Weights of a small transformer language model: width 640, tied embeddings.
MLP neurons of a small language model. Each row is named by its layer, matrix (up: input weights; down: output weights) and neuron, and shows model dimensions 0-212. Each number is 500 + 50 x the weight over its row's rms, rounded and kept within 0 to 999. Numbers have three digits each.
A block is one neuron, or neurons of one layer that tend to fire together. Before each block is what it responds to, as a language model described it from the Wikipedia text at the highest values.

Description: Head nouns ending multiword names of organizations or bodies, like Commission, Committee, Court, District, Party and Company, often capitalized.
L3.up953:530533501538517528551439513430576474549472407407525456449477489485392512531455431469537450533589450464489561495502483466382561504535528474516522470485483462458434544493467475440456467531480458509467516465506424434487491576473439503499446374434467424471581478536497563595474431494492430543552491534503478426475536498530549475514416429524494484527459449453458572490521490530390551492487528442529479482405564634529391389568392479444512412482562495488381537567417471411565505460488529584525549504432480438503546494482609529484516441425469559539518528455472531483479482642439532486529478504537468530470584460453452480523451612600490366536444583
L3.down953:497474528481493491546558524543480505468550540535406591564463559509533481534551593489417585507404515487533455521450504536592431494447425570416467478530569640509411507494518475507452535528460519507511486528586504524513444503539487544489543474519527509519467528559448514413390571475523577462469513522478659560529404477487475512490519498463546495543495391493470449382538405473568468540484530564451515520551463389509535519473596505511477519537508494552461551436401559524562558419425441469468414428563424479506503521651456509568461564552530439473497491591560471514440533412534518499511539454535563471533442463580546489437497497509471609530530400
L3.up2396:563537602487507389500597469447411428540535511414603472512482556514511503522534444554587550515470449465537566434520472514479540511504457466458515523457433529484425516444439410439516462419521471471455490494540493519480491429494545506539535498496524519544539525492596633593552510529475538520608553550484447435421562496584510436487555489426351515417653552454504514450447484376538585475481550517545569614435486481563523520616489551483480422446604403601511524553463556495471522466608513479551503480535449508454508465493519489469487525516559542431507485478505448447567526552545538547506432476437497502541468460521509491440468516439457483460483599
L3.down2396:482463375451509579457484469422453472493471526460464525472493589496528521546522519511536467472495460485538504511509535470583504492440589458461455495479497448560519473428568478486429584512521579567447526482407449468523534463560560609470508505541450449490363460556398502548505551424568544450624466553506556531504582417511554480419479488512576487542473473487471578457523604501521459451468462477498428432478533483442512553563542496507540452462525615485466533475501521499481447449442449570533470462529450491470458449602475463575529520497452404505416495447451465573478491454425538457378541444588556503518486523579490524482514504588503548422496390
L3.up2404:453502545514521456496604516426436573549512503420470525504513479512489499528499554553521589479428482476595527419493589419464588470474446446465526503516537514504442487478447446498377513545463515646430539558505461502551554450560468451524585583448508482517509537542479568466474438432437527492587587461531507429506472443617460450486572467480463455516600544426496476484485532450618531528468499458589515542423421595556511526512417436547469531452539515527447475506509531420415510509524473559445601531622553460555475555489446491385416457488495580548441449463436512495484522561547521574480440509468513446641495465481481490493449441514464381567413521
L3.down2404:610607517510495499529509447593496344501466463544388505453482554369518571492601516478497460599485467460494475521540517574545413537462504530482517450592531538606533537476464496493577569437573413460530501515422505509632551533555495497553551455500548507539415501530499442547491549510484562448448506526516557577484548516448596514409557570525517547525408517595536458483521543483514447513494510480561493505459450512468469520525557577538474466466572485460503466531538568441505524574449483454507462463420475599439524517452491508549513480457496453532527481515538600562550504491376534436445433399505557481453447542516539550447446506443534532516507471
L3.up2479:548460492424463487552510404401523486495531503453472497424527555489597589504505377494522533556513473477500555434478570471533493505442517444517576502440550455592519501473522489486516556515427424546482536450463584456507488457497466479540464687461522514409500508486534529503565478498513458500473534451546396396473625480510578476474526455461452502469554515492442575479460465483495546520482493485490403474551504561489463448620489481576564469500558521588458502524495554428474517497493488502485471491569441516463532538455463579458491523524482619530496603434411502497559506445426461484570533480535432552448539487443534471435476554530516539497452573
L3.down2479:485437508451548502471546402526468492498480562483409527464498510481497509495568456465562499590475452514500496443458505554528493528487469499512422471543468411427521523505492546540426496558486488408515410560528473477515474511503563471389420443558458355538426509529529601487548648511581616529561522535456588604516535474515491469494500548515419529542445528511568557541484593418541452420429576475539566494431510439486470488520571459502409497526567524448524472489447521547566429527614469514583506536559495486517574480550495547549434514447471511498486509523536466498583473413524415475477424397513459512572413576541488486485494470509487623433529468

Description: Final subword pieces that complete a multi-token word at the end of a noun phrase or title-cased name, such as Ch-ange, Sche-me, Ro-om.
L11.up2467:533564404438483547509555565443477550474481449484463540485486526538476586486517403500448522469467486451499507452491577451544537524449459399499514487485525490526495475532545537585508508504490476505413535428487505449476399515503511526433517591548473494425482427555503504469474547466410505440460512423505622465601466412480455488474473487448410530470544458399496581516509555522578512494507513435461437554470556471479532515472517409463470501537476493447487455498563487509354495494478487454483512473529498484432556569494479558481521535520574595490449568423443508538485399443484484548431524445675525434516507415561524490514333511510388589541556458
L11.down2467:519472461489494510451536473413532482513446576461428518469519464437496427477530498552481518516541463429522453470504419574547477544471540506523480525496514498508535452486507388496555507509552442490484469448502470515474476460536519537446432504530475516381559564462508599440400442543457519576469415493456435524448463560511509580431504548568505491457494495481522515460541484579461467415570546504416537558492514569482576411461524473561466530484465450525517485511490503450533517597389499523469580532614502419440467602440499462460455528474477534468495437450574483499479529564459493502444484461510483579567458419555464512520407532459500453453561531

Description: The closing token or word piece of a multi-token proper name or noun phrase, such as Development Center, Rai 1 and Doncaster Rovers.
L7.up59:475468459470578398572556525450426493504638489502537493523447639510404490534478450505500505484495539511469581516531484496474512542491486437434568501497627529631475528497571454580454483490524555673421505359498523541518534510587452528494558537501430525496563493449530486578500511497504461533546554579557448442525580557578487519476454478353444405407518598498494557472532442488513441516553516530522501517500587408501492511519540426517524434537494475544502494553524496493517504486583456423416528494519507496439550564547502605491491442480583584561462563435499399513438466506480432397439460520490474474468539556539480411488448465578520394422562536
L7.down59:552472484536464576525492531557456488433438509521362492506545417525598564525612566481520464487451529401427425469511519495531429516391457499523477534473476501464540404431512493475478522555470529419525487503529487513521432429462503472584407568469525434528469521618492500497564616538511497464561443568521511455472513477424511536503553570450478528579453495425519416457511510474489590541480544502489502556533471541472490511440484481460397456497511553489484477470442488560447543481446531451570435441467552501580519536480494418538431521476481501393548502505530586513587564540503551596478574438534448493501429491573562473480499468386449487552504439
L7.up129:550538488461620460500468514591425429491500497474496424474515533567436509473475520402451472521512463460466529555511564517445427578504487539460493528420610496578509520405587389452463557470553516522415581419553569475570565498574528472558518603563521511442584454500436578572448577497474496574515497510553525453471561520525527455437458418391428452466540528477457474436480562484562534426465615516523464464494551493542461482564493480467493489460545575539588546478632483558457461475551535453518521488506422422412529513529537438555468505487524565524448579453500507509619565541480396457411562433481494536428496500523502507540375551550588553520544505
L7.down129:541498503540460488432520540429424464463540592491492460595576521522521512470472524514514554519541456440363507390493493547563462559514561488448527527492583525487490518491471488537585528497450490474459471512560487549458406536449503526564414541483528478499486534555513530425565457444478525504481471602540495488453482463511402493467488548575527519520471491423520451565512460530515434515570514410505528510520532565466357468580544450597447472545581448453450502543409485491561490487383433515553551432488532491536587496525490533498373535476469491466542454519610482496546491554533537566462493499463393439519481494524520488500535566466511471492567480
L7.up2164:481578453590543398630529554440431435567489526462460541502448445520460568562453531517536393458465448489444485546563560468476529634473500510442526452492575523563509530494534521538579560492491442537414450524463491482507610518495433487510501480462505463530479484557478516480530527489443553497574474497640581466480482600519505534523472476453510495479563607493407476463522555555515510499472553503544480522504605533579480437601494552515504524455497572577470593465460569504511532528464481469542497468577405539464489504514490476517485461542563555459491457500519481497465485483500452548397501530490464481448530494527556456495413537442494501499535383
L7.down2164:468416457496556506425426552531512574449499480598528498465539485450502526521492456562466483546559660440536406400464476527618468449425534440495533489421529480584500480412577501501448413478409490510574506525532525542446361450485415571486590558532513469442507555513477490509570520505534419498511504555456599460454495428539503556445510487476449477576478465507533487492445444473523535504489525409429537620495514459459500482523560335609448483526590505460551507519375492549553445501543515493463456455551492426504531484472485496474408471387505519485513444531581474512572496511535552521479455509584514564522461456483473543541492528504432585474544512
L7.up2335:581510535554501436447459486434469507496552476532546532478545563502395579526500422461511555517499342442521532530595571542560586510519446507501517447474501518514488488403583462535467516537564539538387602390467347508554633469562485454443587590480515488496523544520497492507488489547504394522541506545490556492452575534567537442483430493436448518539554393480484462430545509502521510565446513560466430575534562466481474498451509396466452525484554415476476496531457470429465611551521461440542525447487436514471565508501487492490571518541524513562499462555485488499537466472510485471488459536503500480573571531514515431506451503645504494515490485
L7.down2335:417518443504532512525528616453479486471506588458498521546468466527553423519446529466443485518477527432380511505476479536511416659519557492462446619532534440587578425499508496514539543459394433417535462533552583551484408582410449541545383489534580517498468510501510534509470540499422506480507552511473505503466420444520378466497544463463525491466406548471410519508467536501469400447488493463480570455490536540433453458501502486562500514459406587513522519506430475440482507459415531557477478590544520435533484487532493561484463455437479506367581529477536531496534524593463523495466636460435475512397432403537563526442536518445567611504546498

Description: Fires on punctuation or connectives ending a clause before new content follows, such as colons introducing quotes or lists, semicolons, and table pipes.
L7.up286:432463594506543534570502499508378457554572499541574547497523428548513558453421435517516497557499556550576469548493512454478484502502470536516493577562456511382477505563464543502480612456505529513464614586453533531494545518468520483555463549505502499508549492588456534483598481470472484598485506541429501521480498551529488479491509476502537596432472538529557469519473574558536509542467529555447492468455502505532505472584570561519499468452579505514500440536476483510526438600481440600509574496510470511417461525457560594496503464475429509559502530440522521478533591442548529531496498476472485490377411480468523445516483536493485555545439541
L7.down286:598465461518478469539419457527552519474441514499442474482498541449481497608557569338473499445477446474389502430577486535508511506515536457464526469438513478586532429467507535528431431512470433482488416390475471495536478433549489530462469485476515490489408589440593567542471558522497482400613466546530506412540509464484499443430483473445476504543426485547451554435542501500440551468455510408529441543448523460501523502426499438432520547538539495524509602405461511566471504488522504437522408533470543517446488502525430442548499560510567502368554500549488481460499506562481531527446515491520456505553628525529563489512467487506514478511554536
L7.up309:469516508455481591422536510521517458473579528560512489500479419592490518523467481548471500493518575515498455464554621581541499492417471482498513516465556541484424557488514476580522472504479579480483498473546494477480439438493556469605443500535435534532613508557562486481510465429537498546533526578432570441417519443522559548453497461482449627437579462472537433459483569559517514396514541496509567444489525559463502456581496420491617486627643492481511509532420492476518502589424455499513534560413511480523518565540619473447515506454528490541509560488429508511497581408488492504558508380422463537440497452459508425498461504582500525567585442
L7.down309:564474525448531476474518533488514570434371582420516505535527444445524542461473464473571484518523511512367455572459476462555559508577464497435489505486448533469539397585520481539525499421474497463458442518536498469439485468484462515480468495440523602471545522517526424519517461486436506527512469520542540633464511440508455426520478490562470469467421521488521355474499466455495507615514545451522485494476541484498540545514407477528488526517447523474481531513522484539444490448483501519562391499502474486510556544324518495559604418370534514504544478532493512493505543461401513528474469552512526458513498453536496517562495473386409559430480588
L7.up907:463434470456475499545481533523461470604566556566527470493550437524431526430335511581548520596547490525511538526572463525495543436446432481494522545491493505416492528545476569539510527473421540560550588452495472440437545514467484493415495531550498466536578493586450638434498513498521498570457593525475459457539434518492412487503495490464549645538522469548523465464488628588469478539533433546513540504460543518512452625549512461538501524431463551419539481484557544441489428540416517589542548535553554450503481566435545479450486363461518477598449448464463552391495520498562533492503413556489514537482490478485497546476535503482434564513498471
L7.down907:574536473435450439559494455472555497486477628483474456482488515460480483520605473242470535481456421473386505525480521528510490569540542483501508435481512488572505555462557506540499490476568493473462429458521480562601442437537547538553418448440519520508421466443476479527603527487469510483558457530493573519538561460514531495548514533517483448574413475474461630541504476479473503466468524464526453491521452449502451390509504484481526448574501483515446470463412534552528581414527443340487464524491475554406541511512405497478463659511481473325621552539574531543507476508480511513471544482528457505547491512480488491455469520526548459542482502
L7.up1695:302465562471467479499483497502509462562514489542553502482559369580482523516374452574482464496494488580598439451559541515554530570444437442453549609535498504408400495574539544523520491462521567553462585502474477539441542524513505474473515506491450517590638461564446535484480509536571471578501563486465511488485471565568476404463537473483538650521480489445499431461501546561502485440507488567476544542497549541481551565535430537613609558502530525459539437564576501426449397611499519536498575529434501505480475590499565423511479434423498508634503511532486484476495612469479471527524504465501514555491493488400516537497563483443459471535523463
L7.down1695:586491481489509506476507466485479512433493565475469513491401560460491548451603506245520541482521469447206541548437449504494489490543558526551457448496502510577561488464474516532522448487530479477448373429513451533568522490529459539482467477507552524454470539462562468518568527446454563484535468509561474549541507432483543517586429509522471453497431545544520567450549475497502493550439545444565454547463500464551450444492513395421411367541524503556446566420474528528516553362564411422502479455553480532436571475460448600499506559574511533328565558482518473518589427494442503579441511491553483526515541511594540454552483487518526539499469544

Description: The final word or word-piece of a noun phrase ending a clause and carrying a comma, as in Civil War, Congress, the election.
L3.up2127:506416493517525484554362513554513525468550437500467420502408534447363560518503480541546484474490496486532562455458514414424514529490426522472512563407504461520432510484522461491460518488506476547432444428475591523513448476505512465483585562493487460497509496529495538508473657521478486420422534461533527495472594451504583418466419487437457531520574451406428470533438518477548547563549534458471529516526484456465450460513524546426544535512487486413465509467528479564431463515576522427468497469483448504558469427561495503450532476418588473426428534519430538549448508433489541475534609446505459450529491459445471481444579555496563448472520618
L3.down2127:405573527466566537532640462491446379557515523524508527482536405605560468525388436552501553558553525434491434532504481566605484496533558487523521490488582446502558483505463475455487443466451558421611562661584383470482525559460483594564382471456459521593477470418488536529530340490585493557470483540530490566478429540560529544493587468538561566398421589545569564413535457465460526433468428552479520503477553573514520475517421430478396476511530558519587551530457493482499599595355507547474500487524618474447462544538494426516458506508487625543607415568516584510524522563536440514444463552533487559478559506544540440482470469490533554532514426
L3.up2153:508490549510512491531492483431459535450541483478469554444468591580525557475431438564520510486509486471514644472544612522527530448472444620531509575418515510483525434450466539454492473563499504534472493416523541517529448461553387640568520482542559477483567372538470522487504554427436525454471543524518430424539578458492573446514493493423474446455495513509456497472490501501490505522518498455458460487550575593503534456438512474467523457546526457492411535478441573467463470507541444535466404523502497505486491506473481495493518568501492503479543507539559468540532495472454568454472668475552547457504466510500425511523373507592542480516398514
L3.down2153:457523475541523465608530484510496483607476502484468465489538442496471494613508525546451521460501507450518408478456441494574472572487567524482559416549572484513564562516505462430467515407451484556488536462516473514488488518475512449451501591491428451582515619488572474402532447550526514566472510560499543591443578588573475484540508544469494565569432438447530514460564461446483486496448523530561493589441485452500541524601519437601474523526442527583550474471539443559600514531418536479553557507568475421518548481491500464508441462514542601487568521495540526468443526549499427598546287470474470474480539456497500510428601570455522552469564515
L3.up2285:508549452505526401561568551486404506474516502569485458539546515501471547485512486517508434593480542442490516468491609591537535444561521440443588483520607494541508517473494426489466464594391522604488475519456475489455484568533568481515575508539520478452517597512484521481502449424418448502483505538544556472412526440570481527447455450513476456485562558323468534411525468478483512448452444540467496534548497524500474465482443436526465552579506597469420513524437491593491530511471466475533542533480413478503600491610552523558438501525596514516422538498502573514600588465560459483532526574562465564391479512569466444440545535504454636494466492
L3.down2285:510434548514489514481535482452519482550626518426516449504466511588496439516388499516463554507518444460375424525573460422488414561369501551502556536460517520533611500527541495540532502572446564425475486444541524489530479536405457499447427498513615504559495336468531569551483536528473530447532522503469476524515458436514460433457547507459502576606465476496539503483466548508482519508442473538444469518450465483548515498445476487533506408558477509475585493413467489511489492576531520559408497577517465420409510502447458493424535494385523464510432558470490473513451420491495529558522518408504480439502458453399564401483514499491570530553482477
L3.up2453:478536514483550476519452512483458499605507428482468449519466493488579549486443490506552549512464428445549483503481544483453445486553391519555575540492478523527483527412462466487448504567467534512441452470490589527415548550549511490529518531549572488564551485491537596437524528518465504463496484597477473469391607472594547553432597437373456547441531529392436525504507523495586547586506496536440522495581509494472420540473465497493524451487558483513450441466476471524520476522473577523492561560508467483491496489526498555510527452481571449536463572402489523498575529551496440529498521505534575479512441518499470430491485513465486590533540538
L3.down2453:459513537480541510489580512423452505536635610559518610491482445521490487532391534569526476531460531489417460537586474530634426529513612574571595516500550447537572441531546414489475550540477472493474591491527419570456506532472492514486496580510457504577576457516519534470516486505505489506466509554452493528521436588576495532511518475418517579496431530492562454527543475540393488415525463508368535580456535482455473494518570416501446553591487542428572555501516452460504529589400480592520490601479556449427511516558454528519503452394595557603585512516490552425497463536514517466442502524624384533422496492379503454433454564400530631483526500

Description: Fires on clause-linking tokens mid-sentence, such as semicolons, commas after introductory phrases, "for example" and "when", plus some word-middle pieces like per, ens.
L11.up38:508438380496593542510575460583495433436577474541452433523542521548515545510507530480527379458516482550498634507463474433469518484515557533413443470406530544523586515550511421418464493522541585563499499526526456441528482426463491429563566458430531446460452496497474623465443453556470458539611492459483466494520486499495513472578570472526541550506501496493558583455493476515482509503478570500514499544508487486469479523531530540529487490584493525496464540439456617412576394507527495437538487407516541527544548562573451510501501504567494472532550522478405539478448583552508464458533510611427417537552377620395458505542442545494526436538459581
L11.down38:533474410532509509470410581452504545600537613556563502500386548443444564470548489611528476469574419505565451538474457509511513498476542467511497491547509479488409527469511577530604570526581447548460474580489626495515497515459534484476565575520506561545548497596437483520479555482501554562505519490565466477447527525536501460525523455520419441472577495497441515466501492537469444584462501514505499474470472459504522547545479522481482488535481432530498477523486527525420440508548500513507484586526435439550498475545464446500517433432487438525499530513459441511476434504429531523511510499498477626565531436505544499596560451451498531483601551

Description: Second word-piece of a split word, strongest on the "e" in "==Reception==" headings, also Roanoke's "an", "Recurring", "Dissent".
L7.up913:592493496562532550513523557536467396621482392441493433438416471482460572442464474484504476455518567440516493429497520470440523460455497425486415476476539436460483562508458491417401513566490443487558491541559554499486492531548503443474467605480618480512496498531560537459490500441482585498438606488576494407563478445494505459431527524454457423447497481415535479544497518377527471471481520460460476536463550479427514528521617501525571479477596552472541514515474492524493481620551438463491571543548480540564504452487515496497505466514488551423479518455458517442559507537443622387503441434517458563467499513488475472478431490450539479421509455
L7.down913:439459493556475532421471460526541491512466475456540552549566522487536446544517472525483468486428458536507448482449514400545469527525577563473606528534420543633531483526486506505493501421540475517397464505477498523535481532476490511528542542489479485422527482444475562507522549464513504534496502498569495592453483550460514459486512458572497425479479473438373494529490505626404550443591478538479492538368478513480474495494426568463499505552526538596491506454559547499407460474413489501538429454479545494458504457418444518470545580460469534512528474413496446545382468546549390611478531526586587534575534369503566500507480587563545530493460548
L7.up1400:355576558492535486549487446517462427556457425545532557486563427459474448463434514520564507596510525561519487441598505465566490453477439544527568611467496451522445545472468609530419524486543526537546510491556530412489493450557468540513516547509451528545538448541430512467510474501467572492547453497476454505496585488553474454481537409478503505565510546447545462552528539510516466397486440564498534526469579511523493547573493579548549500502514535393544538485561463428484504520542459598470477473501530537508491463526543475540446379426483507564445512500448645442476525439471414502413545442572482456444584505443414548462453467559453536457507529
L7.down1400:526441501423429533500550415481492598369484489503482473536533528534490531502537423408516570423464448503402549512423422499520429535505554396521515532459464559536530531529498546472546505445485487474559493524395457567582585562514544548488454490501555500403444527457536527493521566507523448537534453510483445562534386468542551467591483563495502488519433585481540549511515528480477494556478592502588516491457404496513523524572501449475474471534497431559552418496465438509624448446493522391571518521472426491509521553491438477477457581516518466401594454458536366515485523496529499591536462510495542511524519486521555480530479461529473528530445469
L7.up1831:495506484587459444510558541466429501480634505454435453551482515464510429492519493459562551469535525432492466458502545475496552510542548531539479453485464462449546531491446490516434469563530490516527511499461540506471544569466391390468474547475538533372540511502459470508573506488515580477575551490563563451518515539551539576553513507447489532435484431500501506509487496504536520574467613488561400563483595590622474492527516395464482574535558494523401457460468507514475446531637543574559409551459538510551569405508555385455536436525603580557472483565436476509433499532389478521478525389546433503484500577417515445503510494517515532496483533
L7.down1831:493487566450492482457486465503478497530443485473553557570416394482513519491540475482531390503526437500485472539534526453458408573441567447513507499454415530493494465531469464485565456459521373524464480504467515450580500531513511522467508562461505514623481496534502563530541584527509569542452542395532573494494537535522454427512489428609506466527460510529539405481411527459429543470568549461515521471428371496461486472438487593452507524466444573542505391512521410560479473432486441425527446517481481446538476471600484490545493536490576504502477582509588448476463523538431471512544505540477563595466424366466533505479474553460538497449437468
L7.up2020:526531463543480483445539505493426442537534506496450536530429539531444503501428420515459461436458580507571541453570494461479519574454416587446494566550489490485536590485491571559417451604541495504546529471454539338522572405578587467401448470487598434455546524539554498551488424513483419479549479364479509459411484471551434496427577509513551472499595443520556583472506577468454527393467495504557553571471554472505540473512415523631559491467484469530521569592528403430489456479528518621484547574414419458547432443514553530523432509476491482551422482519533514501462525514473463454520490469532470465443511489612449492543460546434467450431572516
L7.down2020:502432541442503520493471521427571550442538459535542457472472590470526624564515519545438557473467459445497595556549530559525462530613491437580553427459405469538446405376495552417409463365568542547336355485482423598506463539483535495440519487536540527486492503478603479412507527494521527529427361549519403495637530543483471467528511435501464569499551513395563484398490469481476518531493590471558454507403640497497504601583510433539449506447448498530459489505477510556499575485513536428511500513479513475496481428479461447417527559505492515409564463516555456583479514458488436480519481440422533468414567550533530509429509429517496512503490524